Weights of a small GPT-style language model, trained from scratch on English Wikipedia.
Size: 12 layers, width 192, MLP 768 GELU.
MLP neurons of a small language model. Each row is named by its layer, matrix (up: input weights) and neuron, and shows model dimensions 80-175. Each number is 500 + 25 x the weight over its row's rms, rounded and kept within 0 to 999. Numbers have three digits each.
After each neuron's rows, "fires in" lists the words (lower case) most often at its 100 highest values on Wikipedia text that the model never trained on.

L4.up141:537487499487520498498516488457477482510482526542507516536503521530511530482511485493536477471524491504454502477509510510482455509503494525473470495501506517471480473517456510494506534430554454474518509449493552497522528501482506499525526467496472514488519498492554529508483488458506485473
fires in: "and", "of"

L5.up484:507482472507508533494456499464511485526466476507505501526473533461524466452474483508533490497494503495503471494557528540500467490413506498496481500474498539489493474486519485498494519476455506482505475566500520514491481524572495523526502456467529488473484478494528526476506505499485472480
fires in: "as", "in", "since", "the", "when", "there"

L6.up732:519511469510506554530507481460516497488465508493476500491451520523490436501539544522522517473483473496495508501476506552487532499483509490534521503517469527485473513480468471483469537496473491524471506481495485534537513489435549508469524446506489516480515470496478520457484483525494486477
fires in: "an"

L4.up505:485446521532491445508485480508510539524437486528476504508507459472497506536522461509490518454483503481509467474522500496464513489490469473525491484536552448533562497460462515493491500477539510482533500472558484488524476507494532496493529513500444473507498475480537510499506467500509543522
fires in: "and"

L6.up382:552489523503501496524460497494493480509515514485516507503505494472473472478517528459465491470513468484510506528496493520511494514564473493496491484471464474491472544476534462489517480526514509465511505514529516486495512524488516476483464489506471513508468456501510537514482449523512484514
fires in: "he", "also"

L5.up284:481507483544516481449474516471458471549488517519515485486476509493453488512476493510521488429493550475524460500504497501520528511501507502510492505514479495483515521539476521467523509507485517465512490476523549475516536493512523471488496493493465514538495457497530491522503455477502534514
fires in: "to", "would", "off", "attend", "followed"

L8.up163:554486490516496497455490507512446501519469511497503501524486536434504530505476483470500518480497462491502474497477552524480505515503491476462562497535506494511496478422488507524482503473510483501483506481478512466495482524492490507494490572514462477504495458496508479507508472525493528492
fires in: "new", "former", "great", "large"

L5.up34:524487498536523538505527448469485503487504510490525481498448508491457513510465508525497502495495477486518496497503493526465491484509499510491512513491468515487542500500522489461502539501504465523497518455470551501508536483515510486559515446517502512496518496511474501460528482521491471474
fires in: "an", "anthony"

L5.up678:543500494449497508543526474439479493511544501477500512536490556515529506461474489495533521528516441477498519502545522510455486490505509463539494505507491559515552523438492500508491512503481469517441481485474521473509514482508482546510478483498522485509501539481502541471491530496475454458
fires in: "that", "which", "one", "it"

L5.up90:508503487529530500460527450472512486541477496479507508491443481556484485471487541530490496446499484490526503491543514502507553494504523489512506479475482524477510541495476504518488536485450449530506522530500519445502546492455516512483527467486518509520469454486516459482501487489532497468
fires in: "he", "is", "was", "would", "be", "to"

L5.up294:520489463500496507501500486460505439503499493510512490540522479510486515449482517524521521537466445472538463503510501515491512495468475501529500502492518486544519485424484514513476512500472529472489447487482549494511483496511514534515464521473526467466505496509535510517511537477472472442
fires in: "he", "it", "which", "and", "she"

L5.up426:533500504480547520484500517494461455546498507507524551501448527508508460483485488515517438501516481504483469481531507477516462500476548481494516506479471533547465499498482484465489497500540456485530531480522500494491488525508459470540501474456505505519504519483575557494478491499548508479
fires in: "of", "the"

L4.up393:469534463480471539527541478485468501493537481523532490524509454505514491521503500503492489510503506498494489448553471456517527484511443466483532503510474508470483460501487510470499477451511503489449503473469478521471522502483474464477481499520513449502507500523518497490541471488514457463
fires in: "he", "medical"

L5.up63:505510482508467523498497477481544503531521507508552477514531517540516471459505503520520495508468574518515470519503470522487547463445517525547527504498487508504515531502468508500471548495498487487501516467468535484504519489492524525478477505487503499489460476508542486488493508520511506520
fires in: "they", "it", "the", "and"

L5.up194:542459500523437494504511454505517488513447509497526504552502465496462522501485446479485523495510523505481525508512477472480534520500484491506522552507455518544567516499475500462503476517495493535482517477501503517523506498472509544516483493503506520543505477480540512523486474493488510472
fires in: "and"

L4.up272:516472523542505504490465466505506525474496506480590499482485519523484512510529519526529499500477493507513470484481454499499512492518485488513479517466470506561507529543502544455497519468521497500510528524523515483502521490480531477526540503495519492512449501527486484519524494473488521485
fires in: "but", "and", "as", "with"

L8.up517:492503455503469514498454475492506481520540513519498500513496539505524483455502491531540475480498520469495490533532500501494490487481527508501492540501508495503552494477539493499499541497507552490505491523545539498516482476531461544482498472443496469485461503521496508457516494487465527536
fires in: "in", "of", "863"

L5.up382:498503499525497475489507491532461485464491535517543531497497510521498479472533470519510472464543514490471462496500535478511459497479523456435524483486473535503469531519509461529547501525496504487524534500501520538489517525589459503547492502471473504516444476494547487484484473499459538507
fires in: "of", "in", "first", "a", "later"

L6.up170:452485498466475485501512520498478474491536480512515493487493468492518473520511514452494495506528447508497507482497491500430502512526461483474498487482460485471453489461527444518504480485499528488467483547529456504530527489467468493491478523493515473543499512480525493509456444481497468505
fires in: "and", "he", "also"

L4.up128:496491501572502490458525457481485467486489467486523490531499512505492516534547464524505525509488532479477492478504511522502556507483496507520471527490501459514533524487514505498484497496511501542494500490514512448466533528508528519515552487529500508500498473520512476545540485482506495500
fires in: "and"

L5.up275:512499500496489528474503488491529475490540498549515483471531489484503501524470481486511524496490491484497523541516481500518538476486481500488519503473476548488510473496490473500468494475499567513496471503525487498517530524511484497487511519504502489528523560460532508508439517481528460555
fires in: "he"